config.toml
n_layer = 11
d_model = 576
n_head = 9
n_kv_head = 9
head_dim = 64
d_mlp = 2304
vocab_size = 32768
activation = "tanh_gelu"
norm = "layernorm"
norm_place = "pre"
norm_eps = 1e-06
positions = "learned"
qk_norm = false
attn_scale = 0.125
bias = "all"
tie_embeddings = true
parallel_block = false
init = "normal"
init_std_qkv = 0.015
init_std_o = 0.0032
init_std_up = 0.015
init_std_down = 0.0032
optimizer = "muon_variant"
lr = 0.000965
lr_mult_o = 0.868
beta1 = 0.95
lr_head = 0.00578
grad_clip = 1.0
warmup_steps = 200
schedule = "wsd"
decay_fraction = 0.822
decay_shape = "linear"
final_lr_fraction = 0.0
batch_tokens = 131072
seq_len = 2048
doc_mask = true
z_loss = 0.0001
train_tokens = 501400000
steps = 3826
dataset = "wikipedia_en"
MLP neurons of a small language model. Each row is named by its layer, matrix (up: input weights) and neuron, and shows model dimensions 256-319. Each number is 200 + 40 x the weight over its row's rms, rounded and kept within 0 to 999.
After each neuron's rows, "fires on" lists the tokens most often at its 100 highest values on Wikipedia text that the model never trained on.

L3.up1444,198,244,219,202,160,234,153,210,171,234,215,246,192,213,232,152,208,250,142,180,210,256,249,114,210,121,182,135,224,226,181,205,186,172,230,167,151,231,213,154,186,199,190,140,161,170,235,192,145,150,195,240,172,303,183,213,194,204,249,125,166,193,214,236
fires on: "\n", "| ", "- ", "on ", "from "

L6.up985,206,177,165,228,210,109,194,167,213,211,252,231,196,216,213,248,215,200,166,176,138,153,231,204,182,212,132,227,179,213,191,152,217,212,230,173,210,235,236,196,202,189,207,227,171,217,229,267,206,245,205,217,150,187,191,130,182,214,266,200,279,191,198,212
fires on: "\"", "(", "as ", "G", ", ", "s "

L3.up550,241,199,167,214,222,226,202,168,208,181,246,173,239,253,223,179,236,198,269,179,223,193,270,138,161,160,200,167,228,229,200,191,236,287,190,241,254,156,154,259,190,251,144,188,137,166,184,213,123,191,154,173,237,205,194,148,234,189,188,172,140,189,207,199
fires on: "| ", "|", ", ", "with ", ";", "⁄"

L6.up27,214,205,268,188,165,243,260,218,226,243,209,132,173,266,267,181,213,190,195,166,132,180,181,169,184,293,232,209,177,238,225,265,232,196,150,173,207,157,137,181,202,174,148,161,243,181,184,188,208,272,217,253,209,162,104,198,160,114,165,226,164,167,216,272
fires on: "| ", "of ", ", "

L3.up1260,170,257,129,219,206,227,193,231,203,209,165,257,160,191,176,170,109,109,184,200,207,216,260,176,165,234,192,208,158,201,178,227,202,175,242,207,217,195,199,166,217,230,177,151,205,219,207,248,121,209,256,233,256,201,261,195,252,231,205,233,106,152,172,145
fires on: "from ", "into ", "to ", "– "

L6.up822,177,142,247,212,239,178,189,276,166,188,213,214,203,218,236,112,154,233,116,156,174,198,192,182,200,205,126,192,163,147,233,180,215,176,181,174,193,204,224,214,232,194,163,177,181,163,219,171,211,171,179,233,201,243,204,225,194,153,218,237,175,150,187,165
fires on: "| ", "\n", "200", "201"

L6.up170,217,147,132,190,181,178,224,200,205,148,170,222,259,167,149,82,220,265,146,151,216,225,261,142,256,182,132,114,225,181,248,178,154,166,210,204,223,174,223,130,125,178,189,237,262,201,231,204,206,195,202,184,173,178,146,153,156,214,225,226,167,215,192,193
fires on: "and ", "-", "of ", "G"

L3.up2118,277,159,204,212,198,194,164,231,227,254,198,207,167,172,214,236,248,217,129,183,107,260,215,173,169,140,212,254,157,177,172,160,242,149,267,222,262,167,197,216,145,210,260,213,191,286,158,185,182,214,159,171,201,196,152,216,214,231,241,239,121,264,229,239
fires on: "in ", "to ", "over ", "with "

L3.up169,192,201,198,243,253,230,165,242,148,175,166,227,194,201,167,158,188,211,209,211,132,221,214,246,225,187,147,172,165,217,182,209,274,214,202,198,214,100,155,253,147,179,191,294,205,208,211,185,288,210,180,209,186,275,251,138,113,162,186,159,177,192,216,174
fires on: "-", "(", "- ", "″", "°"

L3.up2043,295,202,272,159,195,191,199,184,170,129,277,176,166,206,224,204,133,204,181,146,189,281,186,218,168,241,175,177,170,198,242,264,202,248,161,186,185,122,188,307,199,169,274,233,150,227,200,213,217,291,149,156,213,169,148,98,259,111,165,217,134,211,209,167
fires on: "be ", "of ", "or ", "not ", "also ", "in "

L6.up585,202,193,257,206,138,239,222,202,192,212,205,84,249,243,217,205,214,144,223,129,106,239,201,221,135,198,177,163,240,203,248,227,211,179,202,189,204,97,226,181,301,211,186,189,260,183,208,172,214,160,273,242,216,221,158,217,231,159,149,228,163,161,170,245
fires on: "| ", "-", "); ", "; ", "and "

L6.up2272,151,171,291,231,98,264,240,250,219,117,266,210,185,156,152,223,320,187,187,246,152,221,226,218,204,172,198,143,184,207,203,204,205,192,111,165,233,262,168,186,171,278,270,172,232,199,248,253,220,209,209,151,147,248,120,204,177,166,211,199,224,161,186,233
fires on: "\n", "such "

L6.up1974,224,169,222,192,238,162,206,222,140,177,240,189,219,167,192,179,223,194,134,183,236,284,211,184,225,217,235,160,138,200,203,191,185,238,227,138,206,220,195,179,213,248,180,217,236,209,281,153,243,213,248,202,209,231,226,180,177,261,256,304,233,170,169,265
fires on: "\n", "==", "the ", "'", "% ", "==="

L3.up781,173,223,174,236,225,116,166,156,225,198,177,149,174,208,189,178,228,206,103,205,187,185,176,238,188,183,159,273,76,216,183,163,195,158,165,295,250,143,166,205,186,201,211,243,203,277,199,234,135,240,213,138,334,187,234,221,173,248,119,166,155,204,143,218
fires on: "in ", "by ", "along ", "at ", "on ", "During "

L6.up258,186,156,202,229,136,211,225,219,227,149,154,149,205,188,172,253,197,156,226,136,256,222,274,221,164,214,159,148,232,224,235,250,200,200,240,237,228,194,201,152,188,144,153,207,224,165,238,158,213,228,245,203,269,195,115,142,171,221,231,125,97,179,223,178
fires on: "| ", "; ", "to ", "% ", "x "

L3.up1330,221,196,159,210,168,220,259,147,144,106,165,223,228,128,193,148,148,183,221,175,273,218,248,195,168,222,297,192,253,219,234,198,183,180,264,176,201,178,167,182,220,181,227,285,232,199,236,272,241,179,191,127,226,221,254,212,120,208,148,211,193,157,160,197
fires on: "of ", "| ", "or ", "is ", "’"

L6.up1388,205,171,144,185,194,205,168,169,236,192,222,248,153,196,283,175,184,231,211,209,205,108,263,221,215,190,198,201,206,166,173,191,183,214,196,258,217,198,199,259,104,204,230,248,225,285,242,268,238,153,193,220,212,179,111,146,199,251,210,175,182,243,183,136
fires on: "the ", "of ", "in ", "within ", "formed "

L3.up1767,182,234,203,265,221,166,215,198,146,257,265,168,218,254,206,279,254,169,223,263,190,191,127,169,215,255,247,159,167,130,171,189,195,174,175,228,212,175,245,290,252,154,165,295,226,191,211,208,116,202,219,180,207,222,236,152,190,146,225,201,245,202,214,205
fires on: "'", "re", ": ", "b", "t", ", "

L3.up1208,228,246,111,213,226,286,131,218,180,173,206,183,189,268,196,268,182,291,170,181,209,241,220,186,195,121,223,200,213,224,191,218,242,143,174,207,232,260,273,189,194,152,201,294,182,252,159,170,224,211,165,165,182,220,155,203,172,156,247,250,192,250,239,213
fires on: "\" ", "\", ", "' ", ", ", ",\" ", "s "

L3.up1953,173,167,174,151,191,210,200,234,176,201,181,227,121,223,233,238,232,200,206,191,199,201,234,162,215,218,215,240,223,207,171,172,222,164,218,162,128,195,188,173,171,227,137,82,196,176,167,159,209,151,176,271,234,218,254,303,241,210,222,167,179,227,212,188
fires on: "\n", "|"

L3.up190,132,160,250,231,124,181,157,157,131,198,175,237,239,224,235,178,165,237,133,177,157,218,124,162,190,236,240,162,183,281,133,179,186,183,239,215,219,130,123,194,197,186,148,168,218,267,211,123,165,160,177,177,255,226,238,271,209,183,192,201,223,154,221,218
fires on: "to ", ".", "in "

L6.up465,185,166,258,145,132,173,157,173,213,141,280,90,162,154,204,146,260,237,205,161,206,191,232,228,285,172,216,173,201,212,184,147,102,218,232,139,152,150,290,217,188,198,301,147,212,166,235,218,194,213,236,239,128,237,178,226,226,273,142,148,127,197,248,199
fires on: "| ", ":", "–", "."

L3.up2035,128,114,171,177,203,184,173,192,206,144,172,212,197,215,132,237,198,270,257,134,240,171,183,158,146,255,266,256,198,210,203,116,255,199,203,191,250,252,125,228,176,151,174,245,279,159,159,183,276,244,186,174,217,132,191,241,212,172,161,240,260,198,221,297
fires on: "to ", "| ", "; "

L3.up2128,148,177,166,206,228,171,183,234,203,143,168,208,176,166,178,200,173,224,190,163,228,267,193,189,121,248,264,230,239,179,141,200,265,223,247,240,230,224,310,201,209,126,235,171,172,198,246,221,257,164,291,229,260,218,265,161,200,255,162,213,183,233,191,171
fires on: "from ", "s ", "to ", "into ", "| "

L6.up1809,191,226,146,125,149,305,183,164,222,162,214,185,144,279,241,114,254,178,255,183,159,171,207,180,166,205,191,137,213,225,185,196,174,204,144,169,241,193,231,209,211,219,129,228,262,150,148,163,171,152,73,228,212,135,160,172,196,182,155,272,270,190,213,212
fires on: "who ", "| ", "he ", "also ", "she ", "I "

L3.up2192,85,171,181,197,242,148,120,194,177,174,210,248,233,196,201,151,227,225,247,164,255,187,232,204,115,217,178,185,178,256,186,261,179,200,169,100,172,217,181,217,276,211,209,180,279,215,162,161,194,195,192,207,211,206,118,228,257,205,170,275,260,142,256,201
fires on: "| ", ".", "or ", "from ", "("

L3.up1503,127,182,260,163,131,202,191,171,227,211,221,202,169,110,209,175,259,143,200,155,111,173,228,186,247,213,200,196,217,174,229,229,119,158,215,161,205,200,261,172,251,231,198,239,240,190,175,187,192,246,182,211,199,231,158,183,169,154,167,199,201,129,201,246
fires on: ":", "\n", "1 ", "with "

L3.up1227,263,233,177,205,227,229,178,197,264,119,185,192,270,186,144,246,192,334,256,252,210,222,196,186,232,177,159,199,187,162,131,228,165,202,149,175,193,226,239,196,205,196,198,204,180,196,252,197,257,147,176,119,188,306,161,163,277,172,237,210,301,262,184,209
fires on: "| ", ". ", "at ", "place ", "in "

L6.up291,120,246,196,192,241,277,192,215,179,182,190,176,219,214,245,189,143,236,120,238,172,218,246,176,193,179,240,179,238,110,179,233,203,172,159,240,198,242,165,241,148,214,236,154,194,266,227,194,136,193,217,132,198,269,193,233,186,212,220,225,174,146,138,198
fires on: "\n", " ", "| ", ". ", "\n\n", ":"

L6.up1351,177,238,204,258,151,258,236,270,262,258,261,207,232,194,166,162,139,180,168,186,151,210,184,240,184,191,169,187,232,145,233,204,260,244,196,194,250,211,200,258,212,209,154,266,255,161,188,211,223,227,217,225,244,219,165,137,151,184,226,208,153,203,218,233
fires on: "-", "–", "(", "/", ", ", "were "

L3.up424,151,251,265,210,199,221,139,314,213,211,216,182,134,216,176,199,214,216,248,258,270,232,220,236,180,201,260,181,185,190,196,145,203,195,150,187,154,212,153,200,165,238,188,207,176,219,183,176,140,238,196,186,176,245,188,242,176,131,207,181,228,149,135,190
fires on: "\n", "In ", ". ", "the ", "in ", "from "

L3.up999,182,213,218,202,209,201,203,224,145,283,104,219,160,190,174,212,90,204,217,205,200,250,196,127,173,212,131,199,204,124,148,206,194,204,209,250,103,191,222,140,233,216,252,173,331,218,113,220,151,179,198,196,142,174,120,224,208,246,195,154,183,212,184,157
fires on: "to ", "until ", "by ", "for ", "by"

L3.up1825,248,222,129,171,190,225,123,182,228,160,191,225,156,193,190,170,236,178,126,264,227,234,211,181,216,139,179,250,237,153,225,239,223,177,299,224,158,202,201,222,131,198,255,255,217,214,154,247,207,251,163,224,210,200,219,189,175,163,132,203,137,215,178,208
fires on: "and ", "| ", "; ", ") ", "– ", "–"

L3.up264,180,218,186,189,272,137,115,183,206,177,128,236,207,200,174,231,244,168,178,223,195,225,178,217,202,208,161,189,212,252,148,122,247,175,199,231,220,155,170,209,228,213,197,261,190,249,207,172,181,242,206,186,177,192,147,152,223,232,149,225,192,225,238,250
fires on: "also ", "which ", "| ", "a"

L6.up2044,200,226,191,209,146,228,147,245,149,212,204,199,150,170,200,198,164,133,157,314,203,172,239,187,189,262,277,232,202,192,228,218,165,196,223,165,258,163,211,214,157,172,276,198,181,211,206,171,182,165,185,229,219,215,260,200,258,153,217,280,181,254,230,166
fires on: "to ", "on ", "for ", "| ", "On "

L6.up1619,204,250,167,226,168,175,229,272,177,212,188,227,321,246,206,238,261,183,128,262,253,173,210,205,144,262,120,148,169,148,167,159,221,197,192,156,137,208,231,185,243,176,225,225,251,165,271,230,185,204,193,234,169,139,186,155,218,200,192,193,219,119,260,151
fires on: ".", "-", "and "

L3.up551,156,161,258,197,173,172,228,124,232,151,182,217,197,198,234,231,208,193,159,177,244,177,202,205,187,231,193,211,168,208,235,255,219,147,125,141,180,203,226,214,252,206,197,214,211,170,243,217,241,112,184,140,192,241,198,208,143,233,275,171,209,161,161,226
fires on: "of ", "and ", "to "

L3.up815,257,117,128,258,201,224,242,268,208,275,234,173,217,180,189,178,214,263,205,96,142,253,185,292,184,239,228,211,235,187,177,264,181,152,203,200,184,249,247,191,195,205,154,161,173,189,177,218,218,245,238,219,273,242,204,172,243,218,230,171,159,249,172,250
fires on: "by ", "the ", "of ", "with ", "via ", "from "

L6.up1657,212,224,198,149,163,278,213,212,190,130,226,235,192,233,229,226,238,175,193,179,299,215,193,120,215,115,179,222,218,219,189,191,201,210,90,222,139,198,192,260,282,184,127,211,222,165,249,151,206,210,217,227,163,174,206,196,208,220,213,170,148,292,164,160
fires on: "\n", "as ", ", ", "that ", "| ", "\n\n"

L3.up1951,253,243,196,236,170,230,165,220,267,191,217,169,188,221,145,144,175,214,150,127,207,155,171,223,213,133,204,196,246,249,152,150,216,210,168,241,199,246,240,174,218,161,180,270,216,205,193,236,203,238,235,171,194,210,195,199,240,199,246,203,151,246,246,240
fires on: ") ", "), ", ", ", "\", "

L6.up1786,205,264,218,170,218,124,202,134,224,188,255,285,190,243,181,250,187,181,196,129,260,241,205,167,178,162,157,159,234,230,180,199,168,179,153,195,261,174,215,158,252,289,263,181,184,200,228,243,183,172,177,258,220,236,179,195,190,213,271,180,224,214,143,246
fires on: "| ", "; ", ": "

L3.up868,185,157,156,240,177,216,136,175,177,148,212,269,198,178,127,194,203,224,136,150,186,157,260,193,160,274,122,244,137,235,201,238,247,218,185,193,201,190,167,215,215,189,291,206,196,180,215,204,209,180,158,280,212,208,231,179,272,230,196,198,212,232,194,171
fires on: "(", "through ", "us ", "towards "

L6.up1183,218,178,196,213,225,184,252,149,241,163,144,163,244,218,198,164,201,203,179,214,202,165,193,155,220,251,191,204,204,243,214,238,211,110,195,186,244,246,231,201,236,219,222,187,246,146,162,210,257,280,159,182,161,257,240,166,187,209,156,188,154,201,241,207
fires on: "==", ".", "\""

L6.up1004,157,226,187,191,222,200,209,196,259,149,254,249,183,189,241,156,153,212,228,214,283,218,181,201,198,165,185,183,150,195,187,203,173,237,200,215,159,190,196,218,190,232,236,199,270,175,222,175,206,239,215,194,155,168,193,140,193,214,164,244,235,243,179,179
fires on: "as ", "\n", "under "

L3.up1939,242,195,213,199,146,232,173,256,212,188,177,200,168,159,215,152,115,188,168,224,166,227,214,141,126,202,163,272,142,248,184,156,163,222,199,199,220,167,139,263,186,177,239,242,168,294,212,213,141,245,219,234,252,176,214,256,275,219,133,195,270,235,232,285
fires on: "in ", "with ", "on "

L3.up764,286,147,166,245,194,157,267,225,187,208,170,256,148,223,256,221,167,183,186,194,141,262,234,167,200,89,167,201,183,265,248,178,189,176,216,238,265,186,170,183,134,184,197,156,135,210,320,215,248,198,204,191,190,206,174,235,165,178,234,153,181,166,240,239
fires on: "of ", "@ ", ".", "at ", "households ", "were "

L3.up83,228,201,173,205,188,175,155,192,228,145,169,165,239,196,175,172,184,235,184,152,197,224,218,199,195,215,226,193,208,217,243,220,217,233,216,163,178,176,225,152,159,177,138,276,232,183,151,140,211,251,196,192,216,162,247,179,220,200,211,161,231,179,198,146
fires on: ", ", "; ", "x ", "| ", "., ", "kg "

L3.up1642,131,152,219,181,190,149,230,192,217,200,124,219,159,218,193,214,245,126,181,218,230,229,168,254,216,283,211,140,190,222,148,193,215,171,203,230,175,194,219,177,185,246,164,188,210,223,210,89,227,185,248,176,186,187,190,189,179,269,210,143,177,217,207,175
fires on: "from ", "by ", ".", "to ", "with "

L6.up1912,185,228,110,281,227,240,187,232,250,211,209,211,237,222,154,223,208,218,217,229,185,223,196,180,139,121,139,182,151,234,295,135,241,212,196,232,235,173,194,205,135,209,219,221,197,184,121,198,276,197,200,260,199,188,156,207,168,206,145,144,233,194,221,182
fires on: ", ", "and ", "-", "at "

L6.up225,170,165,220,242,117,235,248,181,230,235,223,180,209,219,132,220,248,253,185,256,285,227,230,130,288,139,198,182,219,224,134,199,244,196,263,169,281,183,238,211,253,151,190,231,267,225,210,163,235,217,220,151,245,198,93,203,232,209,235,174,237,261,281,177
fires on: ". ", "T", "O"

L3.up1746,224,229,220,209,168,178,193,192,209,222,217,228,130,177,222,211,243,217,263,262,176,215,186,206,239,172,189,196,214,193,213,188,204,186,254,128,244,177,207,189,199,162,126,181,136,277,226,114,182,272,138,149,154,148,190,243,215,226,196,197,177,231,151,209
fires on: "| ", "|", "0 ", "2 ", "7 "

L6.up2074,198,162,179,159,272,180,174,190,278,142,155,131,237,153,208,196,225,217,200,254,198,170,241,221,172,232,193,206,231,195,202,173,278,222,209,224,193,167,259,173,248,216,258,199,158,171,259,137,259,200,130,186,232,291,198,220,157,172,137,259,239,220,249,206
fires on: "and ", "\n", "| ", ", "

L6.up1740,287,221,185,167,149,190,163,233,233,171,227,136,242,156,211,163,174,193,204,114,192,190,179,209,215,201,271,157,233,130,201,285,186,239,224,183,231,169,233,193,174,235,148,70,269,189,166,219,212,302,222,242,238,212,178,156,254,248,171,246,192,155,211,209
fires on: "the ", "of ", "-", ".", "was ", "is "

L6.up795,214,223,179,210,202,194,279,178,250,224,161,170,142,178,256,149,215,245,223,257,182,230,288,206,155,213,216,232,260,176,191,225,233,263,123,140,252,190,190,234,202,214,276,167,190,195,221,241,181,174,136,239,206,261,203,162,231,219,106,192,225,227,205,184
fires on: "| ", "A", "\n", "; ", "ex"

L3.up76,210,189,178,223,178,160,233,133,123,211,197,189,251,197,233,128,231,235,177,215,243,147,151,222,205,177,164,102,226,253,214,182,200,193,163,156,177,179,264,248,205,198,258,283,183,185,162,294,183,162,203,214,211,158,135,191,205,238,276,203,73,259,248,218
fires on: "of ", ":", "were "

L6.up1554,232,213,227,194,166,281,191,146,222,194,171,203,164,198,162,126,212,187,200,265,201,214,292,232,224,182,152,293,196,215,250,191,240,244,218,221,262,265,259,272,172,207,123,238,222,226,150,163,246,163,260,212,227,195,201,151,186,229,179,184,171,238,158,236
fires on: "-", "and ", "/", "or "

L6.up1851,214,221,140,122,209,210,176,218,217,166,202,171,188,156,196,116,160,194,224,208,238,250,217,219,179,152,265,251,186,173,235,134,207,229,266,128,136,272,270,219,143,241,162,229,171,224,230,270,177,117,120,218,287,226,199,116,210,214,122,144,208,169,153,247
fires on: "| ", ") ", ", "

L6.up807,190,137,222,252,251,158,239,265,137,253,209,202,275,140,225,134,256,208,222,184,224,190,179,286,170,223,176,204,159,123,254,143,181,166,206,145,215,167,177,213,200,221,174,263,225,193,255,165,185,236,184,178,179,279,143,153,215,229,228,247,168,200,204,150
fires on: "such ", "\n", "well ", ".", "and "

L6.up790,207,206,184,257,133,231,190,216,177,236,110,130,190,184,198,213,145,214,263,175,137,264,211,214,176,208,194,252,150,266,203,250,232,164,216,214,270,238,175,262,207,216,153,197,219,182,168,162,251,203,123,206,175,211,177,214,196,182,219,237,125,152,212,295
fires on: "at ", "in ", "to ", "A", "of "

L6.up966,210,205,275,225,280,185,209,230,288,165,202,235,274,205,160,131,156,191,259,190,289,131,230,177,211,197,234,176,141,165,178,163,201,211,186,176,202,101,151,239,190,208,183,210,226,180,215,220,205,278,188,142,252,227,250,226,183,220,192,218,195,210,214,257
fires on: "\n", "===", " ", "====", ") "

L6.up909,200,229,190,281,251,219,121,209,175,157,231,202,206,185,192,243,166,246,148,172,211,263,247,222,129,108,182,182,158,193,206,202,232,194,224,168,207,245,277,141,172,183,157,167,138,150,131,256,203,168,225,180,222,167,169,164,114,220,195,200,228,126,240,243
fires on: "| ", "\n", "|"

L3.up1152,249,190,262,183,194,200,212,251,211,180,176,188,157,157,281,189,216,216,156,254,214,267,228,228,243,212,146,224,262,260,173,187,241,246,219,170,202,264,141,149,281,158,227,135,138,277,223,152,177,272,140,200,183,87,261,188,182,242,164,150,260,289,244,253
fires on: "\n", "\n\n", ": "

L6.up2243,198,205,252,262,204,234,161,180,204,200,206,191,254,210,200,162,227,220,192,151,239,275,156,212,196,147,217,272,204,276,138,165,187,198,145,146,129,246,170,141,210,214,223,246,170,221,180,199,262,213,211,166,222,151,251,258,144,287,221,205,225,222,241,213
fires on: "No", "v", "was ", "number ", "St", ": "

L6.up618,136,231,206,228,211,177,177,172,197,168,137,206,272,217,159,206,215,204,102,179,188,236,241,162,131,181,174,301,278,121,151,158,172,249,193,222,167,222,203,188,170,241,252,231,150,209,80,190,162,240,245,179,203,175,153,202,256,141,159,259,184,170,249,213
fires on: "| ", "; ", ",", "also ", ".", "dis"

L6.up1944,257,263,287,250,182,191,156,196,215,200,231,260,221,160,220,270,244,183,190,173,132,154,251,270,223,171,145,224,203,264,208,228,207,179,166,245,240,218,255,225,209,225,253,192,265,200,219,255,234,242,193,221,209,188,148,153,221,263,240,154,271,138,224,178
fires on: ", ", "which ", "who ", "that ", "\""

L3.up1443,138,192,301,286,205,119,277,208,191,222,178,151,262,189,227,185,115,94,203,146,212,216,225,228,120,183,181,184,188,193,212,210,164,224,198,185,240,242,184,205,211,206,215,268,239,174,210,156,160,153,136,170,168,203,166,191,157,227,220,154,165,176,148,260
fires on: "-", "S", "("

L3.up1258,176,240,220,163,188,139,250,136,136,107,219,159,237,290,223,193,194,212,195,159,268,199,214,279,244,75,181,149,177,205,143,166,156,246,205,267,137,151,216,263,225,201,244,249,267,159,194,170,145,264,154,206,223,221,250,163,154,190,240,212,197,208,222,247
fires on: "| ", "'", "of ", "s ", "; "

L3.up1519,197,217,198,180,251,213,151,249,154,207,315,208,234,177,208,181,247,243,201,178,213,225,169,179,253,167,189,200,237,140,173,94,227,182,122,205,165,273,186,260,236,79,176,227,258,176,139,249,192,186,226,232,214,119,205,230,163,187,189,161,198,143,267,226
fires on: ": ", "\"", "such ", "including ", "., ", ", "

L3.up2073,187,142,178,269,213,198,226,216,84,139,201,228,155,200,255,153,288,250,219,245,202,182,218,212,260,190,181,173,174,252,263,178,224,302,215,171,228,165,158,195,200,136,179,221,103,156,224,184,165,237,170,155,214,233,239,215,169,240,242,176,139,202,265,218
fires on: "in ", ". ", "of ", "(", "', ", "|"

L3.up2049,197,187,268,168,233,205,247,177,202,172,165,234,218,221,193,228,206,170,275,159,152,196,181,156,205,229,203,205,256,136,186,186,233,222,188,130,246,174,208,216,238,173,210,201,209,217,282,215,148,291,196,197,231,208,217,176,181,252,231,145,210,170,125,280
fires on: "===", "==", "===="

L6.up1933,207,192,254,163,249,155,117,242,215,184,225,197,158,211,260,204,211,214,172,130,176,187,242,219,249,242,155,204,187,221,156,184,150,231,264,218,186,216,178,211,235,208,166,237,161,120,219,183,236,283,181,236,270,176,288,200,249,252,224,185,206,235,298,268
fires on: ". ", "\n", "\n\n"

L6.up452,251,190,193,245,177,209,173,224,176,173,254,166,224,293,149,216,152,228,185,179,151,182,168,256,211,246,196,213,225,141,174,237,165,283,181,212,127,243,166,163,213,197,169,253,258,189,194,180,109,156,141,255,162,206,132,195,223,155,165,155,176,149,230,216
fires on: "the ", "over", "and ", "-"

L6.up1654,258,193,238,152,153,210,210,201,195,192,162,191,146,207,174,221,270,198,157,118,225,251,212,227,242,196,180,150,170,249,160,214,195,161,187,254,286,188,168,221,164,284,246,223,201,172,294,206,214,206,218,247,278,294,145,182,224,217,197,193,116,207,241,270
fires on: "."

L6.up534,221,202,158,173,206,169,294,155,219,116,221,214,203,171,174,196,206,189,278,137,165,172,271,169,316,263,170,199,208,147,173,259,187,156,242,205,236,237,257,251,192,123,246,209,186,196,188,152,189,287,178,164,152,236,174,188,179,190,182,204,168,218,241,251
fires on: ".", "=", "\"."

L6.up169,242,180,239,186,223,221,227,261,283,181,197,203,220,221,186,95,204,198,203,173,211,208,233,158,204,235,197,236,260,172,231,218,166,228,109,218,194,87,207,282,177,158,248,212,186,162,202,230,234,238,179,241,224,137,181,200,170,188,198,226,248,182,207,188
fires on: "\"", "of ", "-", "no ", "a "

L6.up1548,186,217,207,175,233,224,215,231,182,187,197,237,236,234,154,179,198,193,213,128,210,258,239,157,224,255,127,202,217,224,241,209,186,249,175,251,211,189,225,197,268,195,263,159,186,255,234,228,173,191,242,224,262,200,140,206,268,201,240,181,147,153,180,169
fires on: "| ", "a ", "an ", "; "

L6.up1088,203,257,231,207,247,133,112,237,226,153,214,255,186,219,219,129,152,263,150,197,214,160,235,248,233,247,192,244,185,194,151,160,179,247,229,223,208,163,138,193,169,226,137,242,270,171,294,165,188,215,244,261,262,233,143,135,218,199,253,235,167,178,190,204
fires on: "==", "===", "== ", "and ", ", "

L6.up1894,247,220,232,266,199,227,136,162,191,227,171,223,150,252,193,151,196,207,152,206,262,213,274,194,101,152,171,275,234,143,212,274,178,267,183,210,254,141,137,195,175,234,245,263,223,180,205,195,209,245,153,209,217,248,177,182,263,162,162,227,191,174,216,208
fires on: "(", "in ", "| ", "years ", "of ", "was "

L6.up1612,178,143,221,234,276,194,193,161,198,165,214,129,194,195,199,183,257,181,248,158,153,194,238,250,189,235,125,206,186,194,210,163,177,173,141,257,147,238,227,307,181,211,132,201,235,202,187,148,235,196,159,128,174,199,183,220,216,266,271,159,224,212,135,174
fires on: "and ", "(", "or ", "% ", "to ", "."

L6.up1747,211,148,266,278,160,235,193,219,184,179,267,238,205,245,223,199,215,173,172,193,222,141,256,135,170,215,195,284,234,225,241,196,283,155,129,249,159,195,219,220,75,213,204,154,186,222,192,190,78,219,181,284,189,259,140,291,172,215,275,207,173,216,160,209
fires on: "\n", "as ", "and ", "to "